Weights of a small GPT-style language model, trained from scratch on English Wikipedia: 86.4M parameters.
MLP neurons of a small language model. Each row is named by its layer, matrix (gate and up: input weights) and neuron, and shows model dimensions 464-559. Each number is 128 + 24 x the weight over its row's rms, rounded and kept within 0 to 255. Numbers have three digits each. A neuron's up and down rows have the sign that makes its largest values positive.
A block is one neuron, or neurons of one layer that tend to fire together. After each block is what it responds to, as a language model described it from the Wikipedia text at the highest values.

L3.gate78:117145109144097134165099125095137101078143141134114151122116097143139114133151121132115147134110100132132113129094129114143103152123152098115122144120123124197146148101098147123096174136151100095140113156112101119114108101085157100102140164111098140174107125088162127125156096117146105123
L3.up78:147162115157134144127102154145125102135134110129154135115123137117100137163124102140157121120127193129125172132123088129086167184128145133076134147160083167138138145126109119119131177114146126134151123142174095116121163146165144101126150108102123155106147117146155110108134162134146139153
L3.gate747:158129146141115153152134155147084147097120082113162102122131151142131167106107096145118086127145170104125145167151112152092112150151119139149108176118107113110095164180107119134118143103111138160123169113121168140128158121155099141150135157118136126138138092105123145123146168121133094163
L3.up747:181164113118104130147163123127157126163149125128134103135123114172131112142103135140149113161095100091132119115103097113133066099133133144181147113157130114107100131131085113169146104091110162130121112100089127117129092116153155142161118136106116118090127153121097185119120157136110110165
L3.gate856:179148148110161118173108162081133152080115135161123127155083083087125132104151134102110136131154167117140131127164162107158106091127091082146149135127120119125108124124090125115098117146129117136088106185115134147153102098104106106126106107159114165122142107114122152135166098154097107115
L3.up856:135173119081119154107139150130140172096127132101132121136115157151125150111106125119114139137091165155174122126121142125157147116104160082128125152165095109110088108118123102147121144113142120120102111155114147154129122160142124124147115098142155099114097109135119135133133104158084123170
L3.gate1273:077120137071121119144140116110112117152158124146083135176100125144151099127167140088137120102113119158083154125174083098120081117146157093126157160124169164110095156099086130146167117101108164148118164142117128141150090135108119116163153124123141112123070121164088128083121104162138144086
L3.up1273:156119148119104102141087130058183142106165147149132147166160087123162128144179120136123129078108108128087148151133158156097120132141119114112178086111171132113113122100101170087127115125133122131061112143108152145138122148101099128143179127167159168127131077135112136093106136180135109089
L3.gate1724:103104084131129118093150136100081136133162099082131097131125151117135117150154179167103121103095116162118133097112101137166083097098166145133167136120107178097157150114099171131138162098111105136159134136171124143144155110115099084123177142145160143096148124159150162131161111153148120137
L3.up1724:086130131104133154166093154136134062086186142171136164153105109100118121147101117109102118120126109121127079143140124093134112121135128126119141115122134149140150123124094161130095132130115113145167098154106115162134077135089110072122126149130113165089125166125098088146151074116062102134
L3.gate1847:116151151094103126101104146063132150149184147094085123111130103143118127159123138097122144110138170154097107134145120127186140117115145096122133178124117153171149082132132146145146082131110113122140128150110151168109198130142139167132105118169108107146074122114115102095108148134138149098
L3.up1847:119170139121123113132118099119101105155145119099120132060115099145153128169113143107136120151117129127157100160120110085181172137141119097109100113070142138131129141104094106118109118141134104072184137141105130166136145148103110158124122139148106109101136154074148123109121126130112181123
L3.gate2057:105120128177102076126059102160134126101107104109094166106152086126110119128196111127148122137139150156115117136140135134125136093124139112097154097198109124171174126155117112120125095172116146125121144110116108111116157097124168086150119133145168140149103144106130118110158118156126154118
L3.up2057:133157153148142121129135143134106108151160149149132156134091122102127101103187129117106134142110125174111144096103153126164148097108155105135099153124134115145155086113140104126128151140170086110137120131145113128116153122129121144155102122132098118124108146134156102112123152114117138124
L3.gate2164:157141143145158107094147128119129140100112103118098135129151095119157127158162126145176092144096141165126128154127145104115137126108159136121156120149142091118128112142143155101154118135067162141169144164156116128128121135080142134133158120140137171145108135089122159125141152123148088109
L3.up2164:141143143145151128105106140102092157137158155116096138100111106133158107154146132154156129100131103158140143085179161078145152140103096170139143116113131134099120124128150110139105114127128143137150175127130157127110108131122100122096138086132119073160130139090114148153166115111123149152
Responds to: Word-initial fragments beginning with sc, sh or sch that start a longer word, e.g. sc(ribes), sc(affolds), Sh(iloh), Sch(ade), plus scattered other name pieces.

L3.gate62:164132104100139130137143116134143148106097121165128103131115102122127167124105139090119107097103142092130147135140139114114101113100156136138133120159138118135114102101161174094111139145127104135134119089140108096130113127097113123151152102154102144106159124125134152103131120162101123125
L3.up62:109125087124143125123170150105132135092106096173090098151132104125127156123099161139125079111108085154151138138110154140136134126113130138112125167142158154134111123099130143108150114093134121146123150092134164137155096093154066127154149110177138101101149108079140176116145144113100155130
L3.gate349:141134090157128087129149115099109105109117164115128085141128139099133121132151100127156183121118099151101094113168157124144096125117097112106157133099193146156148119109113127146116145147161145117164106103110144164107130126125087166120122142081120101174113118162110168104141101103113154137
L3.up349:122109115099140134167125106092119132146084165146128123114149119161141131077106151113119134157147143137111170091124159133118129136117140120115114136094131145156121123143125131118123153112147093166133122136168113081125143075100127141139111115129120191166136151105130155148136134143147110114
L3.gate584:148119096118124128138104143161141157161168132117143098130168137106124134100135173152127127132127123138146109119081150118138134127187139157094100136142137106106161146096126124106126118097150135170118167127110148092086153155090066105114079155142150128104123106129145117107105117126140106128
L3.up584:097099141100090129118117126087148127137137098144153092127137167118156134152152126137140117145097135119118121157138120115141135095146149139189140115084141121126073149134115152145102131110114095161164127111113120102140133157110158073120135162152152109095123108134129173108149100144139140167
L3.gate946:161094138118099137125118099121105137109132115127121116092135139157132152111125106146093119087121102143085161113115149144075148116150139130127166140119121118155185124142145126104128107116136160186150146146139098142143154098125100137143107109164124139106173130137150200118140105116105171138
L3.up946:117132068154109097145076127155127194121102107137099091149102107127133124125129162134132118104106122149113146138135130167162106101104140132111130107122098125178122149101120170110096100141133115150122103079096137144119157107147135148131133123123117134113121110080153115097112097132128135100
L3.gate1262:171115114091147147168118110151169160161142161118158142120174105159125099108102126137128164098123124181073113144124150122099130124104086165130101120120127138164155135127164144118099127123131119150101135096130112142138110103130106112148106142141101138108160109177091125100108138075133172146
L3.up1262:143127109138147138181086134126152170146160111148130148147145105165167122125109131166154153110083093133110148113130136158152125144157097146135102114117186145130111076144126166100116120147125168176091095096119118124111143127133071117106126089144106149107115097145092098133124119100146112109
L3.gate1319:134146116097112142153113117134161152087109106122094125106109116160148119103152111159141155120126099150116105112153157100142125113109125134115125114138155107121130156101112149109110129167147106177125164122124110090146142089116116085119112108149085141137121109123161150132123078159111103109
L3.up1319:085116105138168117128111100125106132104084144140098103121147138144143171127093186093148151076163103169138128138098136174120083175150114131116124148152161137172153108124118105123119149098114131157131123122104119119094110103106112154109160098177137144113135131149151162123133103118139112104
L3.gate1435:157142186111097114138149110100159150098148127100142116130148125143119144104134106162149118080162143124150145120134103192116156115184113161104146122175115144104153110104167131123117130188104137137070142141144112120123139113099098183155158125117147092154136150128175141126142135110106152133
L3.up1435:151102110118086114115090143156145120099134132156124101114117088121146138121156141146107182107150077112099136106101173167136115122113145148122125171135137122146124161167094126126086135118138106191153143116122083133122113101087101090149111141125132165120119097127093108171128129114117123121
L3.gate1921:115119127126118084145109103135155118142159148124125130139123126075138129165094150150139121113135080157134161166142167099100123120164109111075133096146118116144152121124151179138108115083103154145144095133131126129102116091122133136132192134126173136116154083113147099076129159125155169110
L3.up1921:147099188104139137173136114092167115114120179146153077145149120140149140125136142143133131118119100149130133146138148132093109136152133149114110124161123144098118140165132155122134138092112137132158150123133098125150159124127105104123094129177143145117143137146136157128100114174097129098
Responds to: The space after the opening pipe of a new markdown table row, just before its first cell (rank, year, number), plus line ends in lists.

L3.gate30:151117143135119128133077166103123127121129127128135120138125094106119129102161126040144130148125122090128150088110159106089129163132162120104103135125120128146170141131168111127129108128109107101153148156125126112123137124119167072115100136158130090160133056123128154142098138166153108115
L3.up30:124124099125125149110179147122176113120131107147144148157115099175100127190127131156102132145098146097099095103138098148124106107118099172149129117127159127124112108107120088124178152090143097153130096064125095134130145141143117150132150130125098131151164182145120151177139102112085151101
L3.gate455:125113138103121150148162107125106181141129097167127134125145127144157157175153115154161125115103110157108106118089122136144177129149123113131132129130110117134130149097092142143148162148138129155123118091127156122158105098147126101141143113124139104100152165153106153120116085138108159105
L3.up455:115145134138140107084134124145130150117143137167137155082153146152135143112111155152128109163114094146088113127097130158116140156102127117101150147116141123124109128132158122145125142168161157159118128073134137105135122105135147105132098145127093145133110115119130086103144113130138135112
L3.gate806:150119107151110134142130100118172149114107160190120136117123133130174107106149127103102066137142126143174162113154136078109113138156165155170159151107133125138116116118146140102134087108148060154112186109117159114102160132164145106139131149146141145109140138083161125156118125140152142127
L3.up806:117132133156113119118164100138109127131121131189095109153127139139141095083130154121128089104094107122172133081148187099100134147142115176157139141133125158114152095124123130126126133148166091171087154120102135080116132160180120114133115146121109101108115157116139115133109084151111148103
L3.gate812:085084126140140099109112135138162164123177124162110160146098113141153160098157113141130127166107109143143122066159153146086160106152095114128160161135154117123138095109166095144105109108130133138112101091129079121108098123111137169093154141096098185137090167120139157122100142152131146095
L3.up812:087126136144081129118152081089156112147103157126111134160121126144136149108098143113137067128163124118116098136152124122081119121136091123131119170100155137163122132124139148115130128164106088118124140090146182168157090067145111142125104159167106144129131122138091122151123119113128161109
L3.gate926:112119098146156084119114159097158080121108134084137139123138148159151149133158110160120118122107165147153127086118152122170157123116119123175156088112102079155126166182103158114149138112109121126109102136166152115148133122091179124152157166108163087150083153094125133075092104148105147108
L3.up926:136106137176129118127117128118114149144178169123110116116130122079155125122136126135109144134163151105151144134117123112098117127126139073120102107115110111109115171145132152140120113167137151149124077123168090127121118109099106118143117135079135124109055150161113115085114108135088122131
L3.gate1137:134188143120163174091191111102147112127136180171077142131118137089125098148093169117122077130133137112135135108120123071113146117155134145143146131141155100113107152125116084113141165109151145172152150153124113123136090157111121154148108120128123155145125130136152106137118158139098125110
L3.up1137:133145139118166131115126091121144117123128165157116106133133137112102105172164114130166110150131100124116161128128152109123154119127121199134171153115091137109103164135120147117142151110084142144125131101092154117159158116121134080121114120155114110156121140133154141094089146113088118126
L3.gate1199:105168133124056131124154096143160162132132099128100153141158113153140149101141134114140096160127118161099145072139115098121116090122139094131139176076152153132118131122104144123112145152132127103135100154115123144090133123119110096090115162097167129168095153145103121155160125114147145111
L3.up1199:132116151134096111120178154121118082141101097158122117138121096149165149140159138119142115134092053142164160090129155160141155109115148174104149140107094140119137140135092136145147149157096115182128093146126101129152127131133143100124132179163142134101138117140101152141075090138137134075
L3.gate1264:135082174103098131137112141108103130100135166137167092154102146132176137128123098132146079194164150165099132122130145089125138165127119172135161118088158092117100132134128137122123132101138142113109145105104080113148110111147129100153103121142149135105144124142183157173084101104133094140
L3.up1264:116109134105108145140110107107108143098122136136162114130103187107165114127111108117124082134139119159137168122165149152137175105174110144105141115088108096159110148139157119146107145169136148156156131139111149075124134121152151135094142120148135138095083123162150093175117157169175146150
Responds to: Words opening a new sentence or clause that compare, concede or relate it to earlier text, such as Like, Even, Although, unlike, than, later.

L2.gate347:129200135162104091141102140091150150138157129148145130155162110121093141096152136106117136154139128156153102123143160107118106122156114151120132154091165094126099103112135104102154126137151110132108136117158103132136134136120129151136152112132133145113132161101120109113134114108152147147
L2.up347:108135106145085094161070086127148145135110147137149154137182154110096136121154092134169158110154097114162161102136159129104144127145069155091125127128170138137145081162162141175139144166131137110103135148159090119091161120084151089118118136099153125109133149127114110145147109105118119160
L2.gate852:110129167163134117123113138164152132186143107112129161144115133145126145148100091124156114098128133156116097131101124133122164137097135156159167148133130134142120094149123133114139133145094110092117137101108120167162124113137143171143099134093163113127118126161113136123091184084128143138
L2.up852:139108136158140096135124125137151111158122117168097130183157117154150134091172157137097126146146110156107126094143147146060126130111121083147128132184110104146101086121161088096145095109142127108094155158075143156122113123114137108157143104091163145139105134180167122149162148176128122113
L2.gate1189:075111129129139116105133089147167113159090120162098182112146143156175164132142154126093116157139131130125148133151098099139118082110144117150152111149090093088130102162116112118137132150140093137142104123096096110118139134121136152135147100097169158152072178171123140112096136113131149141
L2.up1189:122128075097067102105080086108167103154132149168111143143172103132129163123148094168143167134162118155152159144160127141115106096097134119114096129180111118140118143125116146123141136157116123110150106139126135146115119107149185134133118107113184162135134130135104110099134185153125137154
L2.gate1234:115134166124120081107114067113157139169134135190098126139153107141126157095140146102106119162093092107137110066144158141093147152105136133160162133108112124159143102113133099143150149172147115156133111077157113113134135063096161148106150138106106147135122145154120122134098162175136103124
L2.up1234:107118131122123107134135061105166146116148156182116126141158137120155154098170117098140120127119101120136113108142167164103097138116093107157168127133141097134144141117109108123146119155146133120145120080164092126125111074130135132091164135099109163109110176152114115102138127137145123146
L2.gate1438:129100091135083133130114081153126153168095134155126111138161104096093192093166106105167111143116138139147162131119134182087099134136143145112170154099130113132122132115107137134146126149129145095140160136151105121142156074143171155108142119114176135178116143096145120076136149110158101111
L2.up1438:140111140124084078127152103143171128112109151156120144149141152122167174094102143101165070121125086154106137088130176167109110143108110153173151119136142108136112126153114141110152129154112139110140166087152108100118133110096143105106125096100166108105135133128082153142133149150124127131
L2.gate1746:089112129126133143135113121139135092197143120146118166132137101155104137112139128107129094108112158149139132118134106098082089118170114116126145114168127117170130128129101115148137098117129099147140123123137132125090145110133148108125147119133157128103118121127143136126125124124115106152
L2.up1746:112120094100154113094151092109164123144096110181148108126164140130127180148141133141166123143097140109135146084152149119113138138127128140155143109148124110103159133133088134119127116121144149098104116132139126116110103152099144164113106120122104135151108155129126145142119146164136129122
L2.gate1915:119144112088156119159109078171205127119115166110139157150131094145182128129145143113103124151155143136157141121116125132105129154141123143120152095131125091147099104114127167099133130128134160137114113137125117088138139121097137130133112127083128144110124155130127122085152135108119096100
L2.up1915:141128143139145101095119104144159119139114115132120156129124113115127120106176151166116115151144151113167135097160155125145134146107103112138119112112168079151126104084145148131097110146125120111097125127170122080130106063121175130125109103084156161161135121134119144137148176100117117138
L2.gate2124:106106113151124117097152155131120121130154165144098126143137130134123150148110081160137158117139150124108135138079139155106118083113140077123156099098131129127089110128100092093114132137127133131143105100105122115108138108140090146139127130094147097112074124099115120100098101103154135154
L2.up2124:122139116157125102146111141150101143089137135140169115181116158165165128106126120110135129120125088128103143131133138134136153148117138149121128163179110092107084122158112148138123125145099165148143140136181105111123124154130121095098126110118106111140074120161119139098110107153116104167
Responds to: Adverbs, mostly -ly words, placed before the verb, adjective or phrase they modify, such as completely, primarily, often, also.

L6.gate509:095133148131126093153140130107138125132090163108126082152166104122138110158109086138146160159143103146114139171134142112138093113141107127114134121113162122131131114113114141126160095142141147121134124115092123124086137144145116097121136148137154130087092122140160105101121102116128104170
L6.up509:159137149095142091136104115129131094098124114100134118165116150141168164133154137172148130113178141114128095132146119119173127139093146150133134102118115114107105097136115100107113127125161120126116176076136163101157133149144125119106152119151095147088181150118114180136096150100154113113
Responds to: The space token right before a number in tables, lists and ranges, e.g. after a pipe cell, comma or dash ("| 10", "1971–76, 2004", "1975 to 1980").

L2.gate389:113164111127125149112117094104117160091144160148140113119118100133153154141130119181156097098145099122119098143102130147117102087137115144182157095159120147116146105101146101165088100097157128119167139114124151152133105132153095096150103077155081133116127128125099140185123082108112141135
L2.up389:137170101131141162148150141130159120110110104132126112106138099110122136101118110104149112113139150112141100142132130125122116099167093123159136150129131095152164160127103124117133128133108149163156145101101124122114131143112106121089124133112126080088123103135114105094078115182112115111
L2.gate1119:150120144140108135109100157107188159116100141177130123135146137096153123149110151097148146083127112092131134154164126161132116085147117088151151139157156124187133130084130160141081147162141109136104134133163135173078147095130094105095176064130127105132142098138133129104150102088120122127
L2.up1119:173120089121127153107145117158092112112074129167111141124130119157147150070103109116133138133132126148109139153151166149098106088176142121183111096167081123111124166131101087130062099124148118124140181146116091104116145114155139122136103126121120154111166123097097188170104082148128142138
L2.gate1246:091109124136102158124123122090130117087146162136102083092122094119113133117145125117131084117127131090083151136151117174142135118198141138124145124124157149165138163098152099126130130133124090162124121140117116127126098100117111146117168121112130150150116153122164202131143111083151150164
L2.up1246:167082113148133111139103136158114129107095114109103091103120123114143137124097126175125154086115143129159121147167156128079148163116133148142136103133123106177127165126153150165105092111145139114115139103141131105122132099143151152160122146135141091103143137122078120155139134112110151144
L2.gate1386:083131170118131120153109127159117159139080168153133116147122125144135114172098135108132136104143142126141160138148125121123082101153119127116122111085168142166180150071124115085127108143101151178132114129155136160099149099137134120150132096144108185142117074128127158105123160080116101072
L2.up1386:169099105132101127129137098119152123142147161088114099110140109146149146106151152144126162135159092126092113154164139141112143121094154153108134141161129137115086104112135154177133107074159138121074105133083147089103116102135117144119129148154107121080151096182153127155110138163165126121
L2.gate1873:116102143157154171140106106128150195146142092101105153093157160129088166110125126094059148121109122080090131078075161116143124106137105104148121169159111115175105159134135122102167122111109124157137108110141163091151121137127125120091110077147148156163085119087130098140116103081098135116
L2.up1873:106129150156101125167124088182116161108107129120161139124151143112135131142154098155129109144106153110127137131129187072145134130114144144146090134108119115163072127119159151134122175125099096136128109079087111125157146147111121151135138136138090142138107125124121160153115132153148134148
L2.gate1951:100134112172121141166128157144109115086111111120135091130096094152114143140074122111074170122157154132077122165146108158137165127123161117140188123105123144117136106149144140127086096114160095118136123113180161182096127117122071158112120097127132096109113104142128139123084064133124159113
L2.up1951:153109079116080143159130120131139146130102147121146096082113110122133155162142135106133154131139111153081159133127133122106102154155125090133113158121129120143122140124118107158081151118160131153124130114155113133128174143158124140133149110150135136123154100138134143135118119082138145122
L2.gate2144:128124133117116116136116094096110124105111143116122108111096128154120116138157148125097096112116157078141106138160171130142093123094131140109119154149152103154114144098090123152149118118120152116155147145118144102095113142078092118117120157154088081122144099114105175076159066145135158108
L2.up2144:125145105147102093136113123111181148079125124112121140146139141126141128134163129124086127095138096131137108170112104141114111124154135099171122128117133125127138116155137163119114135101153112139140152091146140138092141117146110141113163129086115152145105136115128140124130149122130157108
L2.gate2288:151104116165106086110124116147131127104100112122097104111119084173097157141153103133127143135118142106090155139144108130112155143091120192115121135149161139139157122062156103131159109156102100091107140136184144118142134109154134129125169153151138125105126100131113134154149104175125150110
L2.up2288:149115110173111102138149103144109122095096114128097131146113137213167140156094082146114116148136134135093152168141156127097129145118128145139152120136116127155098110093116144088134088116105124104142162109165134125129138156135115164184116132149152166116134116179163144133091135125102133137
Responds to: The space cell opening a new table row right after the line-break pipe, before a rank, year or score, e.g. "| 1 | Brazil", "| 2012 | …".

L6.gate2033:143121142160109132106163137098134084097141116125114101141101095129156147165121086110105156104184100157148117122138098118158109133157118113158138084116137157108104114160168126165129108155113127125120129113141136126120101152096105157153137088160154089142138146097144121148104135080162149125
L6.up2033:153139161105103134095135144164116149110109128108085081100131151122109121118155155110113152149109135115178133123157154147105161163144138136099138138167130134144153134093158153068127132110138117135131129104162157132128134121188111112160096109117107127120137120145134161095139118143111085119
Responds to: The first piece of the second word in a multi-word proper name, usually a surname after a first name, e.g. El(ks), Mc(Williams), Hal(agian).

L6.gate963:122105135128142108093140123130160094116150124155120133169166124128107129184157174111152145103129162108106136109108099138104125161156143147111150121113103102141122176118104162105127104155130135136130124108082102159137109136103151141081151143139120121112098129140137130165128130136126137139
L6.up963:142097092128147157122116115127144116111127150133108098155127129153176121113112108096159088097109154092089135121122139147125083168128112113097120133100105133100088123109106175145146116145129109095105144125150083127160113118109146139103104114115106137138148140149114121141105128122124137147
Responds to: Modal auxiliaries and infinitive to right after a subject, just before a bare verb, such as would eventually, can be, has to navigate.

L2.gate65:145091081150089142167149130080133145117129123152126095147072109103114088141156158150138111136157143142147124110103095119136083122106157143130139143117170140120097137157126087124123149148147105152082151107103123162158123167123128119165125131140132099166108104142095127110110109158124104145
L2.up65:080137103093142144093138127112157106117153108158144159113108112114112128129143156076127139089126080154134122087161164160078110108130080145151134104158120111090110130100142143153139072113094124078127125109146093121142095097138177125147130190131102118118122111108110113105163095158096145099
L2.gate232:122131140148115131096125152166092129135169121154083131135149122139146076153143135147165116121144118107130129120164127184138164139159146097118100137132124139133112184142113095098120104136115116147180086144142115104146103120154128138171173104122104139148153132134156156105128123159151154113
L2.up232:198095136109092106103106099118164131134138123151090104114131122140105113133131163108122107096120097184109112175151156152150094087150079110117138151157127120175139117121145143121090114123089168160096125132137108146111145111158150094145179098160128144135133107134127119108156101166158136121
L2.gate252:129147161092115110102138107149165094127108113130147094116158141145182088096120156113116096147102115135102103125121135097132136131094090090151104105132147142111121094100115101099116173136131082091150128117141115108116124127090156071128142107134101137119090133126179117077175133155109115094
L2.up252:155123113082092128116148094140168125094147159144117088141114108144128125145148113135148111169120137112100111149119116140133144142146107129131101101156153136150122135139090128070126173110116120118133113129129161120107139140098171095101153117129121135130144132124166114091143141171150119081
L2.gate877:108177137136120105139146120107176141116180128102141164106088138128137086115112107138154171113106149134125093123162126115129132126145097110124157139131179125109150099161111150100112172096117156140125100117108138120154104155079173104151157129133128091104144106121119159101098124121109104134
L2.up877:119152122141103088111120096105176146146161144121141162137101132100130131106125123113127144075109121128119088122118186150144113106136108136127180145159163156142140122132127131147095130129155150128142122119096111093155103134114173136142156100108127136114143121149150117093139140145099101097
L2.gate897:148092129108082133115093134142107135170148110111129122086108121092145118122128097093151148147137120159130113083160154105131109146130116141127111165146184122119152108117137084157096113103144099111110154113158102141119115118098099083128131090143125091076170080089148132133126103138130113124
L2.up897:140116134125120107108129134115137129158125120087163124157157112112137143077118167132090108127138147151113155194106111118133156134154089129141141150168152155188147144127129169148168176151110141105118082168096149141121137134137077110085157138133170120119096144162144109135111118133083100166
L2.gate1011:112135165175107102120163142103119129132164118081150110135124150099124123147167142109159124099152149126114160147144126134135113116123104118135150149122112116136174125103096105124101108147118168141100131100135126151119119130122170112113143120094133141120147106135140140131112143174141108111
L2.up1011:114152145123091122108146133147110119142149092165163117135110113117122120167165133128128067106142184111147131127147126128149158124114106095143132121088129140152090116123135125116123154142132121103126106121100146096158131144128158117118104113102090156112088166123141114146182165088137116086
L2.gate1555:156110152157107146108129105125091135168127085126138155154111119099143114164197129142112146135119137143082123141181125165115151108160148163129130136122183128113105124122139169150120172109113087117070131102112148150107145093123110112162108115131084117122116115151134173100115144148149103089
L2.up1555:105109097152102105143103084120116135162171113122108148150113124108089130075167159121092090163126183156138123097139123136138105136107119106114108138110195157126126116149111143105130155161146128103099118101132104164115078136106144131158129115136164110148096115133162133098088107131127113144
L2.gate1749:082139148145137123133123149122097126086131152157127082134110158133147090112143145112170166133132148161099102152128151115130138121122166134138110146117172161106156118094120139089120137079087156128132143102171127149146112176116060090136154080123111141120109081135113137106115114141119146106
L2.up1749:103148084123127138113129119113163154114140120152125120156143103130126113144148139125129136136108152186125112160155157112127111112125096100155135100160165169137162146080076152134134105111084172139128117144121114147147104124158127077144148117110113136158129106118141117065151144099118129140
Responds to: First sub-word pieces of split words, usually consonant clusters like Sc, Sh, Gh, F, opening rare names or foreign words (Scopas, Scruton, Fide).